Part of a small language model's weights.
Training: a variant of Muon for these matrices, 495M tokens, 4079 steps.
MLP neurons of a small language model. Each row is named by its layer, matrix (down: output weights) and neuron, and shows model dimensions 384-575. Each number is 128 + 32 x the weight over its row's rms, rounded and kept within 0 to 255. Numbers have three digits each.
A block is one neuron, or neurons of one layer that tend to fire together. After each block is what it responds to, as a language model described it from the Wikipedia text at the highest values.

L3.down441:089090083112130148167145130111155132116075147158098209115083105159154165200161114146111100129156080139044076130187118136178137112136145112138157144112172159096049154154130165128147066076073080176104170115165129095103117109206134156150130094150064106199165164194130080167159096137151154160127146158144154181146162136160092162150117137124124180150095095101131122143141116184180146120133148099179194178122108065087130160175130161034133125058134130112113112127166128159137099116166063084115136175075185136092192133102127138161132105136190136129093175150151125126169124122135118109
L3.down1673:161127114065162171141092124100086155151148117162104120150116159142091117080120129104123158154118092141095113177087122157114067044103152125146148173105104137157142129063114191121169154091113102183118164124149139097097122126123099168152089109121146142135108147144078115136145117161100072151130066091084152126101172144124098112171147117072141134151098119078180182120059113095127129129183150160156143184148070133142080239106104085094137128111084177174152155129154083165141142079203161147122066112192138095101120148143138085164152127172129096100121142130085122192141095113101089144
Description: Sentence-final periods

L3.down195:102088211144135129096141078147135197177080144118155152103065156088185071178091101162131104140118120093149120148140154141154120158112147102112131148114179150157150144157109129157174140109135086141152142083153123112133152158118159138171140140151130111184176136103143129124147114177108100107142034103148120112122086118111137099156110193118118136152105145134152111138160217117165139131133134134137162057132121122067160143093114114134148104143158164103106130155077115136100167122076154116102108145137167141109088136148089142068124100179100114095084177131150117127157171072127112120
L3.down1065:144071199102121125112125062168132152112175061136106120129080152158176099107154093111170166175106169107087108114139147097099105104155164169188128133049196158119106164116090084130169123163104088132123107163150177146147127135111124135085130163134084122151138104111068096130178196167119144116145110069140116139150136153122137155131169137147214187101136118103085146121118145052220094112091083149154134129132109084079083108112107148086100103112168147122109133141138102103063100110064133146089175154065123172078110161167181110156093107178106144153121157137097110147141142126171159199
Description: Space before numbers

L12.down102:072084129119117141156117164122158090086095104123149122144157040103117044084144146103105108137143161156114073094121115154055139116150142142119128158135124111093084137136100154145170126120119084094145098175128136164089103170102109162173140167152102110083095163124146156128055125137105140091114076134096125143119089140090124119122144151134133131127098113142086114131076163081130123124146091083144135165181134097143102100161119083132151118073060140150143116087136189164150136056055124129108134117203184117109138136166139083149107207118125147172087058135068117172091126116126128175
L12.down264:076189145094079186141185145133190118091164123155095079091091114105149109144122147130079175147101110112181086162063159104172142149123133123118097158115122171126075117132157082134149110114151058078073115118155153124159188111136087163109149164155147154137109102172160094136114103108122111150161160123097098133129143096126071115077124133110106131113109178110172150065164071163146083110135186066113137147143131057115158152139144079129147115099141104127100115145159084090172099103111160122108173110093137115119064186168165115179119122149154141140155137131154139135174117133138126133
L12.down779:106126089151097156126145190146104154159108099113092131089130105182179076097122154211147126121153159086103116122178116126113135110138145026104118025120134149137168131109166094139128129105171121114044104147087115116124082175195157089197154158132095099134139054120099147138089054060073142096136094089096144089103119138149119176138088142087184100107131148148157115088092083169127150177125104137177171178101169090112153163114126134081113138158140180061157112076141058106134134132121098117074152114176108121136142154150117133128159166166121149065115137103088120180139162139151091130
L12.down1266:145111127139173126155121143104078105162109143169083186100069119106131110118117155119115154127137084111145100128140090087183106100124185143133126149152096135142092143170146178098173086118109127169153143164130152145152142148151148101136108084083128097140130088136140185143092139131116105118125092106151089169125123141169119114066165141153131182110120115116133122122079179113128146143133067156119119173108117243092123150142154131096142209139137078089105102167098146159158075149134126226148129131095099080145068080154128178115167105147163183098157141121088161186164184077133113166
L12.down1452:128110116119155125107145135176134164131146113076114169083123128111123120150138157148095166068151170107061129136138131087178122090100107169151150116131151119139127096106133159077122129079113148182136109139139150137080126153119162136128072057121127137175141062162108112155101142117181129143105216168098091089109136112153181123201125163162171075205180097124191119136128132094110090112145070185189111173074112108138107135105126108143103171137136120121196133153161131127096131117126094126147147159152069109152176178087146077027140113158180143144123105127109121140127133128161144172
L12.down1825:109161151158169146175113072073093092112151086173095125113141095152149123097131157056093163159155163148107108124162219111078122081207100120124139095085141106177142130111181122119128088131122097092104118088146155116044145058122214157143104127126072191086130155166126162136135153155092158121091111117168130086094141181170113118102147125129093127143110100101123096080153119172112175125145132130089106122109140205102151081149065124119132154128113145123117129152157155113149106133114102109173212100157138142136103137091126100137130176157048142117110115112124120129082122115111155112
L12.down2183:124131105082119153097089091133064180102129114150164163189098166083109043071094134120081166114086127119111143185101185114144127098129137102118170155147131095099103069138142134117044120124139156129081150158078132079178103112163139131089165064095112159181133126159152138137079162110172102153120137134156137138142117164140096154088136123117140098135115138143150184078146172091119143109127162166115112184187088111087129087092139116157089147089111150095062061113159087185128145112113138112087169109155066131192175102151138130107142159121108095116199144113178112180065060125093170091
L12.down2277:161105144157159155132174094091124179148127135106099123172113132161153117106125105148096129113107076093073105109155172132134151130171207144102192129173124128144167142145100120128113120143158130149089125161099145045093101129138095110111084157102074146133155123181147162208135116099148148072178131159158161138165089071127124141115159167137108128172173222197111126169177100082100130147140117066100110168157129141072105072133101083089133083115080158158119101181054170143101120077195078175105078145093087134126112085067108102145160146092126184155099096108113105176137081161119109145
Description: Noun-ending tokens, repeated referents

L12.down207:183118128101133100153119164175147126083135148123133084150149103118164130111153153113150122176062102188081100096106165158111091138129083147170170110190119087086118105115101145047124108148171132146118162107127158115129145135075146110129134137141139165153121120073172063136102170142076111145134115145174185103162155182110121129068169097145112102084166026103122142163080165183126116113102121189126129115130157174114080164127136087182129129104201096070088109128141135162108164163120124102092147173112153125158168126090134117073134166127161116137068130114149141115072136144149099110
L12.down671:143154115056129151112164132164085133109106130139116060118134126112143149200110105146111175154086082121152129130114154093099075139148169099058161149089145121102127139086166132135108116190172122107098171165155127161171115136150145105119130152133152163103076078171142155136084134136099127082130143127139166140111175068132136118143109132164127086120095152100140098122057115079135080135071143092158164163157163133129111090165109146166122134100157158119109115124124134152171162104172181129173107158118158083158222134203081146165105150160186131124132130119083105110128160143104148092
L12.down735:100095118095138097121090130120114130137160135112120141124143142126122136116088105118107089095129113135135148105120138216187093180156105106126157171179098130104038072142026210094119075128148092192134119147101144123094116148152140213123120158125135177155119098083172081109131141117158153117109121126139168165139078149140138093142140086124163138111124133141076104072127113134167126140124127133087111204155133116115065129098141103097192137169110123077079127170106170080114152174151104103174103139113113135147102168094059150147137118152139126091174172083175067099133142136181108142
L12.down781:146153117073135116172088147135158192108116147096144070098112140175136125127118175104083135113182101141152111073121082193131126159079089096108062124115140152143119168153124058166145161166164093141143188139147098110125137123108115120135150116102115146117130145107154138102136103146137149147109114091125145098092162136131101138128071133153088097180132151158189119174066100158094081125112145131128086162185146128134111112125145054115124114132138066172109138148155095129158146085123112067106096137150154196139140102146112095134069113116120077123138136058072112097132111171097130107
L12.down877:164105068061124142143122106189109079166143110155094150090086133129130098118058212135118140078101156122137151141236124121164145171088106098092165111111070082140118085110147126132136122155165145127170144156175139115045071139074132143100122144159184150069186155117130106121153142165103142165087144136192146112087103090081110113096179098134109116128122098139135084160168098109148191140107124090208158155121127133090093116187160119082088118115118114117076113099111145131143093074139103175132137151102115108132129126107125158155126160181174178142106097160058111157078152127120082139
L12.down1564:133081111062134101103131123140177132103090160102163215102177095137117158129152134149136102145153104131136113145129076181138110111135158118099177096108164092101072184116137121114139079166168108000143125123128160106122140104069112091069162104131150132093112123168094089078141058088086130142122113128123076194127152175123143080139128084217144074149148167101094093109128141101129130112136150147074180136164123119152117153103110119093145110094157094143107148077104102137122112171138156128089119147114165162118120132135174160084084150181098162062155137103104091109129127096145135118
L12.down2079:081119113165139131156107182099090202086156150075186142115134124091054113130203100139055100161081126145105101145206116122167189119153126182146156163083073165114114145114126146106094151139170108136083117156113118123153132122196185099129084113117130140105122161159103110120136104106131164116079153165154212112116112104116113130162125115096137104081149179079089107184101141092113103128134161158140138134137147104093213121108109103112207121158164076168126175148184153167073061165123161139195182153154152136083084141127136144122145241170093105162157094127161109157140146116101219149
L12.down2278:134174052090165117144141124119127150133178092138064088139171131125124166124116201107117093151145120143128153118173141160131149128091040150106099120104130163170139158159086146135130123115150122120148160106145104135138115143172073094125135160119100170158059102173132122148085069063115097126172136130119137107105156069143124109092191121137134127114079139153176107092093124127154154107171100151154154096128168195143121142192163136168123151132092123198116102131117146154125089112109215090186167098203113181171221175168133119118134150199130149152110119083151114101105139099166158092
Description: Foreign name syllables

L6.down896:117138077104126182130126167144116127098155100065092151071124147174111116120150139086121127131133119097164195096126220127095141145101101175125137152115098127156125144135090162084188147144125119183164172124163071116161128164115118185169106054155181085211157142094200093191158108093152100111132135134230117099144118104149157118093153148165091111141141111102175114205055165125146134105152119121106127112178186177142164118184110111129120123114128188139164158111119167123093110100059140173145103155107090133131156072079077151147107123133176101123121111154127162158113083117116196121
L6.down2105:170110156105079144167142120130112109153134116123125123077111097128154148098100134080162121087147115111114078145102147103076178103050110165133121165059086162152088078108129175106176089120140156127061152126071122110100137115144115132160185129082111123146110131116093141120118112143176127169118129135139080172124126147159178146135117169139153130135114103180077109156072087112092141043129168171089130186189130159149139109149079172063090188096177116122105145097079114088101096082093155170139161151095151123132180159095083059076107104113129130187103111091174116141104141217077122145
L6.down2166:161067097092091117151172156079115097142105113156133158098097111061155133106136104078105104173138130126131136143087152150139144175131124224126122141132114152120175181139156147115139195141194140162112121130140097145146134136146043093098127098125151127123100086105127162109142078104166124131149141099133137051161199080172089109138097139122082126095143111162153103132086097155064071178114098131087195156127137118135108134114154124169168083171141124113137097167132146131144156150130107117121109118112083125141146116093195082188150126095168154144135106108171113122087169125107120176
L6.down2214:093120101099119128164127057125144157098093151094100098081143125098137106150117145144132171136113114103138115133118123153145200103153158145120118124144132111175133086062122082077136123148187186125143154137148096101058161129073098099116141082133144128096141134126145089143119105112129131201125087145139092100125154122172119185148140177085111135133130136139131123140097089131151086168150120105143207135191181186142147153158148074151081157096138158116158086110155071075117127130112104132128085132121160106203174101102102149094160118116158149121080119080075142143116154138141149134
Description: Anaphoric generic head nouns

L3.down1307:105166119084111178165131124230108084157135131134151101140172104118119103149173150111147112161108114131139161088127102058146093085143120171205085160156157166134110105120081167097134170197134132101135159112128072083128112137120178153094163070129150110118130061125130091170157206122156152080121144132083088117149174146149170132115192132153109149153164139112110128087149147101176139096079122071119181134042146145143148077064133110156091134154100104160141143134116153124112106176134136067130124120158088067159048136118127145140161122148114109134088128149101101079094123163179117129
L3.down1493:090103097145167129119134104114121148114101079136176142143160075136161076084176096143153157170120170117078141123153094112190120123150112126185130141115139125144152063103096165133117160121158114045109133112203148167201154149103048103148113088160195098097164128128103095157200151143114098091129040035174106127161128086160137103144231083122073140130081106207148096155140151162099177124152127068138171091136097124083073112162135124127129122148083132154062168136122114105113081118169151111163106119118129103084050179146132069142129137138100151104108122129115127123112157071130063133
Description: Mid-name word pieces

L12.down219:150228068134129075156158094152082130136082122100152117186113139138142025164123150097122122111118149119113123136097125154142116113119171135111097134102142136083104134135162142127088075099196146166191143070165086075103108182118145171104113094123122180153092126132158132126106130116098140134111147070087043161091130137116112087174043188077078051142102140129107106152154092111145174175105139176183145081121061142080111136128104135103144084141135162089083108121111085117096113100178114140176120115127164101164165113136170117101128141080108174121094101110142121149108115126110146042
L12.down220:125185106121124160048128071134117128136143100124099149072111144119170124123087102109153091145135176104098131191139182102129200125123063130215108151089151150021051230108154105120126116163118159156166164152126179111116137185165172141149058140134108141050132106142100124102134139119123114131096119123119136105082085148137147114095113159169143165125122116050144067155095176100137036162148118154100138060131115118124132098144141094115066110080184098097137117068135143110131110127196136224125121066157155182063132149106138150136114154186110125108155135153133173109098124125119101095
L12.down250:142125155126121134118133165118145147153201181120101131126104075091149177141087143086190131106145161094158121101099107102089144172117118141088131070115137094100152180167123183135121169130067141143073128135149145123080146112136079120101144137142085114134103177222134130127112158147144162111071124145149037105131079140116133162135156154108197130096100093141078128141102179156170105148140143115077142133160075102131097115125116130126136153130144107097096115096104108130108162107205139106107129110130125119204140093173153129064071167083137092124070102134160186110133117148119181181
L12.down945:124137110102149180121115143166161146142142060125090135090111219101159087148126082121175089127156136153129067141106103149129194096156182118160170097071119159132165141120138117124151100120204084138155135073141164090145135112126187151153147139118112085084066126139170129039119144143130135125130176138133026117165130100106215103107142132129139166203144112145070140100167145161125104131081164137134114140080143114145172113062119131139145136146097103113106154198098099116138134087117144102136109149146141148150149206101085133103176158142156162078113089212170126112152139113112108164
L12.down1163:104126103164122108140145133092087105174183163101147148139081167080110183115079074095160149101191114095077108147151078213164144096086100133096111141041160068190143121129106165178148168113111128100130159110126185104113101159152145114192122129077126116209086129111114125078100085135102141168141155107125044139143096108149132153136141129137138095146073133195092159109078119211133157135133129140146118082062153163151153087104126118136082180109113077146109090122133142184070103086134131127128081110163165078059141131105096135107144100144166098073121109148183134111181093138104091153
L12.down1291:140102127151183126136127158165118120098074175139061114080140128078170059104094137064115112136104179149166163125125106128163156103158132152147116125128157130080119154139167152150107073106118129083125128040104116115131153091117081135103125103095116139094164093090121119150190106096101112164111064120065149130120169186084143135144128124148171169132149123124146132098104163082104144136098142079121168121124132217110172145162123094107103190092130112145103095164158143071084078155138122123157078101120096134094065108138117181097143148071098153149190164125143134102178114129099093099
L12.down1464:110142122088151115079082153144095173078151127194119048095178134088144129131133137151080127103097110165106152097081120124141092150128122088146171169127121135158157114132161164117107112088119107156135147156171144099116063114170129175124200148120188130156093128130138118159118105168086096143098164122128117084155116159097126153054104162167127137098221138135112152134140140146175173092173064088089128162152127131125177175150159085121145127086112141159146090168168162115091131115151087128135134143158108095111106095111132116149144156107144119161131081128130216111125152104144148086
L12.down1940:121108146166138158095139154127098163159110118127150114142166160091146159078140185111151089180151077128174142139130130113147089109173127177142173134095186106115130131172137111154181137096131125169141139156092122104177105151158171155140129179113086142149168052139078101154143114116123089155131139100129073111143194157045092112160101067129154141109170100191116165101122162113104176225113137117032086163150132153114158107141143164103187130162182157113098094158135091160156155083131111079089144167120119156161122159160160146199174099155171200152157094126106128186082122116093116148
Description: Space before numbers

L6.down316:098128091115116118164127095137163141164129111129131134142132169145138083082117104163169128112113165166150138131096081074203106202121096136150083106077147142160133110151138215127142109130149138087162138106235123126185155113072143119177179104083117127026102148135127124044117150089104098137073130147128183132106125169137154101129153140154127135137209152187098122192119146136098103159094133101161108165129101120105127115140109128179125184114151126148146171109113124168157131139120154131094052113106159150153059186131148128125096114140083079166133097134090093146079135113172089142
L6.down1284:160136132109116181141085077125130105126117105086144149080117129140129143112101177126167144089129117088117115082149100063113085130133112126141103161080169108119078086161127107071102183144146048119112105156144144079133098183168063120139160165086120112127120045119151146158132146108193134093079181138206089131161160119132154192141123104162132136086068127069169172085148083189141105180119141148088106135080081119147115055145169103134151135120097131165125102100144132064109133168139128126093102163181165139078134191109092140141171147174131138050110091145132151098102122107152174163
L6.down1531:079141106152100193132155083102116097104090131168130148072138126156112160155137088125104135114133106131096112135167139176139097125179138145143122134079097138133147089205144078169134131100124138135100115178156108122123190081105127081132123114123186126105148155161149078170039122070169173120086126140109191026158140153063104073137149134099091153100097145072073138182064146130149121121115098132121114133155153170158161087188093163130133136125041052136169140204084109119137113125147122105152115144155124160081101090115105074139173128102147151135059098112076041177136142127134103183
L6.down1644:114138114158122113144072136117126118090147150123093112128142127135064069119155157127138154185040145098148104148122124115173151119117152122181093154100106161131070167115093139072149111185157108113116156092145104148185130162041143070145153091131153083109201109112119132133171137115105096061115149107152117191084170158165097128118142012134067120136109147110152106110125151086127095172111123091135176112069125120119147096122139129163086076073162129138131150123134120173049120126120161117106073147170102115096093145091082118075138098137176091158115144065122114129146117114105109125
Description: East Asian name pieces

L12.down392:115130128119108119139182134107105116165108138180134198131152139190142117131132131151122137148097108125059116133144149105095088160125148084194136177073153116071109127104141168120154139149077158146128127116113182124107089118078100159132158145162123173155137138121164100163117104081102028110146099142051172170195101174197082184094136150151159170119139128088103121103114099115149181118112223181137149100125082138162128182101153152147107084116136170081148128108151113156147141120079136116145126096158139154135079166111111177175176137154112090152138137096184156135176111149136144151
L12.down475:107121114141139107054139094120115142122144065143123124077196155101076036130150194099136136095148163141126154094159074125124135063141188137145119128090104052186088118183143157105095150085087175139067132104146046136183157153133128170122158122148088151169107112110100168133138127074148100102098129087106169162152141058082112159150128152126161197125172169118129147196101111157115117153117131159128159112140107128096136185110154171174119107176173187124105106184183141126167158118151105081121107145127098079127131104155093123141081111109071180122079180077126090155129151094146128093
L12.down997:133095134156153163115134119098131095120078155147160143146128090122157133108178147156118172096234184056128089115154143100139164037186125176160110161112129104106012153171139107103123148150126132111118156130101129117150095132091111096097146116159109125132123121110094160108194129108114117109194178132139106093093128116147195157123135136101111186087131188065167149123098040150122160120149138105064216130132134084146155122116122123130133133129106133157201134100138154136119152102121124107116137121151118088125134122113102146133092161108177189117099132142191072167139051077180174121
L12.down1341:120163082067113163139123156119139186119116079151150126094137155134155172137151108129122130057158118144092067089183209154090088185122106149094125139181135137184091137136100112188151162126141136101239061160115117148103140138156106136083107116173133126137137040128104130116120107099037108141139100140214116164155136117087131082090097166131119129131212143065087089122124162122146133098175105068157135164151094141087105186157098152136116133111121160157109123141152092104146100072106098162139146096042048125126113112071103146207164115111189101134121153089148171153213118133143086112
L12.down1455:121103160104112087121119134167145056152113134074127118158176158127153093155018090127156113156141115127141087116095100189180177072093092092170123131151152147177058149169129149144082118136168150140231148131070209118162126084142158152123145111145103132137106147122125148155145125141100112072094133119138183070154125134114111069137168086122136120090084119120123163146093132127168141136112101104128090133107123136176169163170145086131188145069150087137131123122123109160175134095120124108115158199110132128179133069106131149136147166096158148164088083151147064149197158173113133101
L12.down1561:146139129068242150096129137135125135139121167080136111122080116030124102107122164174102131133079145159137141145123118149143124086154114146097186139149152112152108068178147115138154100141126143146112143166158139140107113159148151126127130130091164144130118112173161119122156092156171122147045138128115152063144108140079157154167102076096124109101090034138115159138044186149106190141123162135149076100188127094103140174139117143131139161150104130167103135153105181179150134070122139127095146163136081063130097191102143155147167128078129081136067182055186165153169151128143124052
L12.down1625:104151121076166122101141169151035161130113133117122139070187116164186064131182081147161120128147062122089158123134148065128074090178130113144110180143158139100133169179069140141112100159137173130131123097102152131156135110095128148118168165138151090094185183141125135143199135145132172107139133100202196122158082122127122148148094117128181159141135141069110106079160155075127137098079114189033072096125101124113049128138158177125068148145136133132087151108136164133117109161161103118161151102167071073131159150130080198116106102130133096189071080165147142120134162113114112144
L12.down2182:030154102070185116103149123110103136152123122158145164077084112155092121132067143143147176169165195095155110121056142171183045072089045131164052134160155120106143147113121146105162108199134111140086124076102134128171076124072156201110146111145131149145148136141070128107091136132133199059137130118174230088154154111120127128107144164171143155073120172103152148143142135121149160098137099157127113094090086155122082121186152140154117128121155163192125203132148077145130100124107072094130143069123174082095180111123135156170153131159185175136172162135172173113177139110052121164
Description: Sentence-ending punctuation

L6.down598:224134128123130105181071051113094142091110120127151134133119128075137141138110116139135105131102167140122115132156115069126162044135165122151092158086119090172109099117091179124119132125160096140106081054177102155099105116140137151104163200125149118179130139160095114137191080186103148077150160127095086117169095112116100151117139146156151097107152113102124099116077221128127096138139090113156133118075117136070137158145106130134138096104098135041055132107124100130183164158134148166112166134182138104095115119148111151172145132117093173090136146133113126136211131120113070123
L6.down742:117094162122127146095124109113132115188148128150118092169139167117162100104113147126147094120155149077111151120140212097108101158167172084125121092098133094116122166136086152110129111092109127090140059146161131151140116092159155173045113112111114130091187094145069117148124132146133061117102082138126090122105111160102121112163143214119218111107125164162122168118127145147120126107166122128075131124180127066150119072073136125122130124158115124162139116135139138078154169100168161117094097152154139117098228114167103130145117116125098157144115148144082105158159140130128155110
L6.down1087:144093159109126154172082067139166156168074105099126134163112148099196097086127176118145127088140146150119123142093109054091124145118182076133145151113151106175120144171131132158143102098131103134084120154137134136140101170147117111109072207174116148097162092187120079180106138143101131140144112090192082117108133149063116101198120202133131135098142108063153181039113145086191089109150057113149078131207101107123109156101148118130127115081087089195086163148132130149136139157105134142120172153178113094086090122055089110138136177192150132104091137169171138157161186072145175129
L6.down1955:126069154054133114115107058134117148109130156082131115127090143130163131148148079115154112142109160096138097159080144201125166119103141129150137193068140139089195177155125083164053086151122099162120137184126150083136157137035110155103155171134067157131209068158094093106120125163156053158136155166095101121171139100110129088126070205131087116143121141092178147101064219122174090173118080106185122124131166107153135161161124122154168105092109165093138113164169142101066133099112145113098152114140127160079089154132141173121120174188098126187122154180110114124158111099196110136
Description: Space before numbers

L6.down895:086032102129136081131124076051070130078107102102124193156132178126060071139163130215191160142090122157111108088082117136106101150131129109090175118149137166118099160178133166093151138126135156111133202106131107143173106138112124138151118140152084129189153102138129131112129129097156137118137118146093098134144102076160158136126132060104189211136112099076135113130113155104151101143082123093109160127102099140154093144143132132114078076155120151064130094134124096175168110095123048081176125126113073148108101091080067100154180175119105120109157116161128131100105120119114096161
L6.down1497:177119121089189170115109143131109081093124146120124099165115163184075067175119063149124171063191092087068087160157183186123143116119159092162128111154127097074081155146082130091119148101131115166150136101143118117107133086107200179107080104134103143161046106136115123129123101145076087099119120139108126157165142170090123139130129155179122126190134126141155148129125119129167118138145130131116135135179152061144099097089126127134094116154112151162076095094146117170093152162076143180108119112115138117136154065138113147170123148146104159118126116164136103135161120073101134189
L6.down1582:140110104116159132140094061150123116132114166150121088151125135122144121127072097121080156109174161066121101147159098143182122113109192122151155112131110127187109124208128164110088099141111134185108148138109138114131098071137134118169145109174100169120119106240156078130054141124127136110167132102114094111154033148119097152125121163099106143137141146148168119105106080149085119142080126136123135166068069120144044118094166129124089140117094106145108134165137078139054126183145104213150065099113144082144123105157153152143089178118159111121123135132125151100131181136080156169
L6.down2027:153069127138133132122088174141134115135148139138126116127167177190137087146057127128114137087126119123097108102170130099130131180138128107174057131121095173139092165132106157183177147117139096146140132139136081125152113068098146131141113085187090132113124112131140080122141097158103139145077107105108115154125158091175130099118126101113208153114182123089174112059099114051142162174111120123210088128178098106146124160138114110094122121088138098147135132135045134089102092129144134207106054146144125123146107101092122167143155107158140155107136146147195146117152155192097211120
Description: Sentence-ending periods

L3.down767:092098152141121097170133118057136118190175117106099125140111130134115152135168161105117077212156094126094167095099066137037162156154145121099161158109172123202171114190158163152123158110163141161130160077185136118132155132211107117098151134123148144149118155176096140104162147126149126094153117136142136127056114111112158153122184145129122146135108124124145111165062136144115116124118149123163119094123163097135168171154096121128122116129145184095118101116133107109115178113100094201110153147111147105126083171116093083115092177055072146163129117112124094137107148172096196149
L3.down1426:070100099139096137100166113189134137114091148118144155170136128138161108193115120121084105107179126120166096049127137156064134137128123130079148113187114148108162093145144136094114129117071170155146141144141141137160143229130142159109085149165137162145121132135146092148151111145083097184125182138132167130136171121118079094159165082185120132148081146184154165106077148151156133126152128099114187170124124087161114138165097066110125119073154116120147125164081128108147194143140139104178149076087153177118098139126064166061112090090095173145168135079071173100139158087086074176
Description: Article's main subject noun